config = dict(
    n_layer=21,
    d_model=224,
    n_head=4,
    n_kv_head=1,
    head_dim=64,
    d_mlp=448,
    vocab_size=512,
    activation='swiglu',
    norm='rmsnorm',
    norm_place='pre',
    norm_eps=1e-05,
    positions='rope',
    rope_base=10000.0,
    rope_fraction=1.0,
    qk_norm=True,
    attn_scale=0.125,
    bias='none',
    tie_embeddings=False,
    parallel_block=False,
    init='orth',
    init_std_qkv=0.0252,
    init_std_o=0.0,
    init_std_up=0.0252,
    init_std_down=0.0,
    optimizer='muon_variant',
    lr=0.00628,
    lr_mult_o=1.32,
    beta1=0.9,
    lr_head=0.0075,
    warmup_steps=36,
    schedule='wsd',
    decay_fraction=0.876,
    decay_shape='linear',
    final_lr_fraction=0.0,
    batch_tokens=16384,
    seq_len=256,
    doc_mask=False,
    train_tokens=265300000,
    steps=16193,
    dataset='wikipedia_en',
)
MLP neurons of a small language model. Each row is named by its layer, matrix (gate and up: input weights) and neuron, and shows model dimensions 0-127. Each number is 128 + 32 x the weight over its row's rms, rounded and kept within 0 to 255. Numbers have three digits each. A neuron's up and down rows have the sign that makes its largest values positive.
After each neuron's rows, "fires in" lists the words (lower case) most often at its 100 highest values on Wikipedia text that the model never trained on.

L2.gate358:123120132150120084116119130093151167145158093137183166151077134104148161090128105124166099150117059124166121166205134108109107135082155135124110113210053156061185194134127188157116134160090129153145153061150108092143128162077158129121077154123097079095081090169078103095144149141123169137168101105159105096092113133067170153141151110137150110141119151109158077116147110115123136153133
L2.up358:079104166164098138100144154093156123133179148105148169114094127065142122125142111165152143165110050144089167065144131088102133144152127081130119092157050153089131121112100148155142131160085100185127145121160114158151116098117126138081102174128043108086146119165122163149167102140080155196160125102115113077077170099160118149143134085162157117141156116150206122097166123100141166104101
fires in: "in"

L11.gate398:097087109161103136142084139117157120081125168195092116145126123096102110137113181115150096153125087070090177097088140135101166140093142169123127110080170092118135092179164180148163169150146150176142190175120091165167123106093120178088113137112108181147147115086119119131121096091086076095137134148094136095167153120210147142107066074120123096101067115081153136117060131127120144102103
L11.up398:122090082138106123145114204123163107126148114092105171146134166105099113123113129119093170107163088130125134145131116100113106174163122129133162145117102099146069100077155136098112099122122161119137129106153108072077156056137139157172115117077118136160112158088085082101120135169107176102188176089129101136131137198083118100116098098104076196159155121104110156134123128180146168110186
fires in: "other", "others", "section", "available"

L11.gate93:152112125106136138080147120097093111130166081169063085155133143102111122140045158126173107134114123108121081074116095074163090119093142178097138108131140159117084120127107106145082132159031147194091159199096167135098143095155151101172082079121120136123150128134105120125116112133052117132096046144104093147095136100118140196158095087078105115121127178099149151112085121133131155173036
L11.up93:151153157154103144106197072146088097159199133120079143148073119156130161118113123148121106097162113141114101018096165174074134139097165159067109154142157126114084170150100109167143098138145158151114077124145140119120103143152170102144125120114118140085133158106110129122156069106096061074119138120147115194148122160106142180103175116130120096141133149081111173124103136090172090118117
fires in: "in", "across", "of", "northeast", "eastern"

L10.gate248:142106183034063170137122127150130163112140176114151101152166114148148096162118178123164133140145108164088096161122133125133102113151179155070128133107142127125143191126096163146159104148137140137123094070088111115145134149174158159168144146088140115163141103093185120119126150141052143118091134115126135112140072123172109159130106092143107130099208094071149139124129164158094170124166
L10.up248:089144165106118130135092127160076093102119113121110174147116134081062135099071151114127172149184191117084125167119113094106119126147105134147121102195156172122094125090150110117127072120135119184124155200111068147128160106113149155100114087133137074103099074135202126158131150107157067133139105109121110111121106109173152119197107147110081095111148112110120126117128128089165060147190
fires in: "under", "on", "to", "despite", "evidence"

L4.gate178:118155168168066095189116091128155105134147163126130126129106122069105104137120133099127105153122120059152102159094108145172183149084178189119162208115116095187117135140154116126134105097182164072147166176209136140106151164177133156149149167140144148159132196113096140136175131173125070153146120174129148137117109137135103115125076175096105107133131114094157161055106076170111106117156
L4.up178:129157173130100123122106194115112114102123124092147127127094100129127105131117128135114163144120209140160122150162156146185153152026130162142158214112152086165103130137176093078144112164135128093139157114169117167122142163207158136126190152207182065141167124141110120105104098156156132172186095154124132125167104073175114077086101077074084151166090106139119159095113085157136134159143
fires in: "none", "american", "non", "bronze", "honour", "biggest"

L12.gate74:175162140126131133152102109133135188139143206132082167103078105142125160155140139106086118229045192137133060130147136133181083108138145152126103108172122130113155138120100097127161129105140047148079102101101158120108137150147103136136114102111105121131062058114167112093163113128159095127091133133133139130119203077166114120080071102103166117185112073146162115118114128134140108135155
L12.up74:076091106159115097110185173140117079115142126105131155135161067140149120204116141101171105132094017099090102141161131105093107160146119157154135173130141178127187096167074106063125173135143164115087124122099064164183084177141131128137184075116098146144076216125101129147120122144131083151155114121042101138121119091092141098125118124167127157154147138134174120142112158093130106071170
fires in: "to", "helped", "women", "small", "smith", "help"

L8.gate204:154137096139129142125211124071105147088105118136117046087118146136123096119113108123177142057114128162137098145101135171109131130089089157138102129117162098178126090108142116128108124057098118098149110154112093163067119182139128169100090111116081124168098083201113042081114153128147117130118098118169107141130174100087085162085122140171093141159196144165183096075124158111085149104108
L8.up204:129122128135130097101140101145196121086147127153151141219141101104161105130135127079122134097155162134110120091195138126105115115154139091078164102114118143135125101102087122123136082092112134124138136153067109096185077149126154109034168117108133198076128150146154086094167125185099094140128139168103099110101129107154118192145123108067136192114149095150186171114168081171109138096106
fires in: "other", "some", "others", "isbn"

L15.gate125:157134204130085121167116115076144087121123139088156158123058185146091117134133157211147064160090174125190124123082136109145130154136123128143117053075147169170114120158154081106072110143126134141144188133097100122142113093121131090133141178081084126116186177190133089098162150133167184101070147119118085153113125115172171137117179090111114160168100144080127133111039149132154138166128
L15.up125:146123119138137071042147155066093122086175105081181100159143057167112150056084121126127168094140175126166138146100088071093144141153181145129123144126125150113096112073129068091110125146125147149105101091126076133183093190153199137102134084099075109098122182165153155136175174142090120132152158119143150117137086170160125109113166127130095067091146139122147089118111056116140152136132
fires in: "on", "one"

L17.gate32:078114175179129151130153110112119173055195122114175128128112151130135101053137119149118151088093100111157135119151117107112127126046116080129218116127122092116036086119077111073163105128143135144097141075164196145185162119096154195137150089133115092080192134156064143100106099134126127111062153122155107168124133181141156148097078152152121127172147139114109157104155109125106141160112
L17.up32:064120150024088131139104177084138109092201125131111157142150156076181106116106129191127117144143119154111069089091167109089063154135114103137157124141164068059098187045151132162089115099149148155047107115162185172095124147148181133102150141092116159129118157132123070133175145156082143137165148103147063099116119155151121175118131153091098129178177135120090117094132130119154098163080
fires in: "the", "in", "at", "near"

L15.gate422:097100198194098161169122174160113127113123076121165130038115120136118182101106101141148091070141190108117118174126166112222118126128159104137109096103127093115168115185161135121148161127122140096137153103204132139109066126152130146119132167165132102141179177109123154135116100137143144121149130099123137184176069131167115172155106109106135130050089135106111130134135147216177071148113
L15.up422:120150127124150079163082130062079124160157169154123120175112131147088166089176141140114100112203173158151139127075115122145118098125125075096056189094091224141119123142125138124105117119142114157133202132120075113099131144133194184084146177134106123164076149165148127118131112127112090113180159120207102113167100146153145149166167124098114105112174178051065131116137142101158148130156
fires in: "and", "of", "in", "lower"

L8.gate45:146082158134126197174147167103141102104085124084119090212152128197146086122160161133134172099044166078146091149115154125114169170076132085096127161109120151126113126116100145096140142121085149171158113112124108138060089094144170094116157108121117100127099116109115108128151115153122106207148134142160112137122114161193090133109067139125129193134135083082152142104153101191201140176128
L8.up45:085178119137076137088119148089107081111079115139125060193139140122109167106158075113117120091164127151118120098155114157130130065163202112147098067174145170100079150163138141088103107086116105178121122145092091160139075117209176156157097143091160071123112121118128120162157183121123148131073148108169157140093088130105138199184125112169101141194124103115151069147087126132117128140130
fires in: "on", "via"

L13.gate82:091123155121037096125146117137118141196155125159146173123102072133152128107148143102119120124082201153127111112108125158082100127140132133172171169143165093151134174117112139113122090154117127154129167138134127074144130147137151130112186177122152082075096126103140136124161125115110087130121182058065193067089197134141095142169101127136062190102149135135082134159104082125114102121143
L13.up82:148183096129165082127069175094114135133081169190138093115068149111137144130087097164126198155151082169140129135149075137174122130107174131124138125110128158098064098111168082112128177100121164097077095156212126166144115096079133162104137115085119142174196102133134168143115113161097086160168096117091172136160151102133122143118129177141158088175122140122120092119160147117127108135119
fires in: "on", "only"

L12.gate73:083183081145175169121111129145173165126101106101127160120136083112134117121136140160174139119072106101118145116092122162146087138077127174092103151124128102178168129108068172166126126130038169162145130133099108136139105141119064105070122111153217154099080121138182103123158132121172154142111086155119092148121101105132164112107141154073167166114102119074099075100077140079129107062123
L12.up73:141125135101123151037125110148099139120115094096123115103173087115156123139097159172092045140152093112147203090118113144094116073126122147067180147121152121164162145170126173138161114146101156128122128138081171140118101110089141139114105132102145177174147139153127157116142099154150131158108168163183179176082102096143158143111149150139132131124144086085142143144071150108170162171183
fires in: "of", "known", "among", "know"

L15.gate358:116144140162139153127128184148091184083150088119109140148158081123083129159090109093113128087082150128078152135127148147211102114099131176132133152108177156109092166129109143108144203175094142178149084106088117145157166182139104185143148110131107111110110109089146103116192091110160112123121134101097129142124099106197066141161183107059173096159108141108176102104122083086108123148109
L15.up358:128162169152106167069091164133126198106139160082132145111123103100114118083122073131162145108095131109142157110145139166203109129071163117137112149082192172169081164187105100101172191165096222153033076115060089178137119119094107148186130132108066100091052158154112127114122121126157091116135107131139161125113099146128096106148129107119090081171153154128134140124118060118084162197105
fires in: "to", "from", "of"

L12.gate256:141144141133067103092141109118054164159099111120092120143126101180131223091070141144074097130120117139092147113162159111138156198110127138139109136101119150041110104143138161142173142147126148114117107132110118177170144246130123126084142137112102128153131160075076159146089104125168101130139121054110097159105127114139135138188146133082102175126109083115151132106122122166163169088134
L12.up256:166132043137189189150136126138132137108110087162154141109137095083139161122142137173099091112186145115129123068118112135126146181145133151122093087113166133084089106137158108143129100125097170130124120151100101063113130151108165108088120137163087167144050121091105084198115196108199074155110120105191145126128119128118100128153090171129124077175173094105134132171110177109138172138147
fires in: "that", "after", "information", "despite", "since"

L13.gate297:140146157151141105145091149118095129112108117142188153143090077157165132124151115122121114165110150149145159097086095110125128077147126180109143137143096144111106131105121136166127113088138145123124178077117101146119136116128123155109093170106182097236115153098136124124138127231087081077076175124105091127108090153140127124218151081164134152140097149131135105131115081130116090132138
L13.up297:125101120154134087165091105164136204129171105162181079097173101137143143148123136126165125155088138178131104101086035201156113118123168122134100107127141134103195045136098128142074140141159151172091134119119105107145084098148160176151113133130153078144070149122149124152172061169091117093083139114153131125132052172109138133163151112140128119077116177159104131153143143164129125165116
fires in: "more", "of", "to", "and", "about"

L14.gate156:159163140160106163136065122108130150127072136146145156117129157180148122081140150153103158175124165134168096099106086105173137086071179162089146107155130115206177120141118134036122142104135106099112058110135150157124057144098128138107114095147143154165138054074104143194173005142137057155087126087135141157137147141088122138115062122137130130159097107098136125091118167103141093126145
L14.up156:135133098098084153135158106173109150108140171140183081157155147179111109180059056153085113079112113115158123117173143094104127088126184163133093115139210117081125162124093129056126131133108130110106139125148114111118150106151117144054120109123143130144130062128154145122160113153125100125171208093111061146081174119115139141131129066074126158149133106099145123131146164150118127094133
fires in: "to", "two"

L2.gate403:087180161155136181070192119136122134109127099131063153143166073086127176092178109161139117088108141110204158152150135170158162140123164152085122111122125158066142092096149131112071177101136177149145121128141171199149103106098122101048097134132089081144181199105130123162136153156120153157182107113095152184086125060145161061102099137110148123143147126089160093077110100115137082145130
L2.up403:171120149095098102107116137164121120104159121105134095130140119108145193124150193059162142095114155130126136100196108169117143106082176114126141118092146113178239145104131144178172100158164162135120152137169099124210062123132075186131120150119111114192142098083121157080180127162151099092149099144137119119130068126105120106137161117140156124151099175083055104120141089141116145136102
fires in: "state", "belgium", "some", "to", "kingdom", "late"

L16.gate321:082151136106125117097137133168128137077152141191161136128110071110135160144162147137139140119044108150119161180088064209148126152061108174123155153155151121085089159065135147091062188105117110093144088103136123109107119138129132140140204097008158161136155118170146137106121176123118100110095174115118173137121159117056155125122188144149087097117200121135114103115168060125086113127132
L16.up321:118108110127164092123089090122113104099060134130179129123098130090145096116152128138191154145139111151161160070107165170108186129103174065179165086124121123105103091115101087113110136164082140147175111145112128114100185110118130127134178110065153167199085094091205148088108143112089117154114123100123099147168198131081096086118080071118125174147170095116114114134059094145148140166199
fires in: "on", "one", "only"

L4.gate195:104145106135104125150162195132092120102136055133040124110140135162111111110138152106115109137176134106134114147165124114156170102119119121140105159126150145049103185133212086165192115146094145089168118113105145166173117171149135121145091130136174178119131111060089165139186094149139133085152146139144049099101111171151111186068170062103127097146120120105125185085106161144162082115092
L4.up195:156108119135121125168115093103093151106134179140124097151129129194170146109116126085049121088056089162138138106124185195107183151113088149114137114127123117137082120099162129155089164050145151128118129118077146175092125147166067126143125118100120100138133147075079152082072086167176118150213184133114149119124129123099121104179061165157111154125179123191161105169150105211157131155167
fires in: "other", "grokhovskii", "total", "others", "introduced", "production"

L8.gate37:070184106106155149115054110105135118153133137146087136110125137101131143164125177139176102116079180113118144164158130081130104105101123150187167167173146126143175090174177132101089129142110100109073127156119174129092154155093186147194104121114173109104178141099124162070087123167112124092100167175104140111157106180155135156144110137101109145135107102148144110086103191155081127105122
L8.up37:087128145161107089106083161163106094139110162112041119050134155127154078074110122085086084169140152127112089165099107159116112109142150122132090146124152156123154188166152116123176137130148135168131112093169092133111109127135079159070115070122130200154111144170085139141129163097144174166116143151151109114211125151144129090132103139154129161168166099095108170118112107062118128134088
fires in: "up", "made", "back", "center", "upon", "background"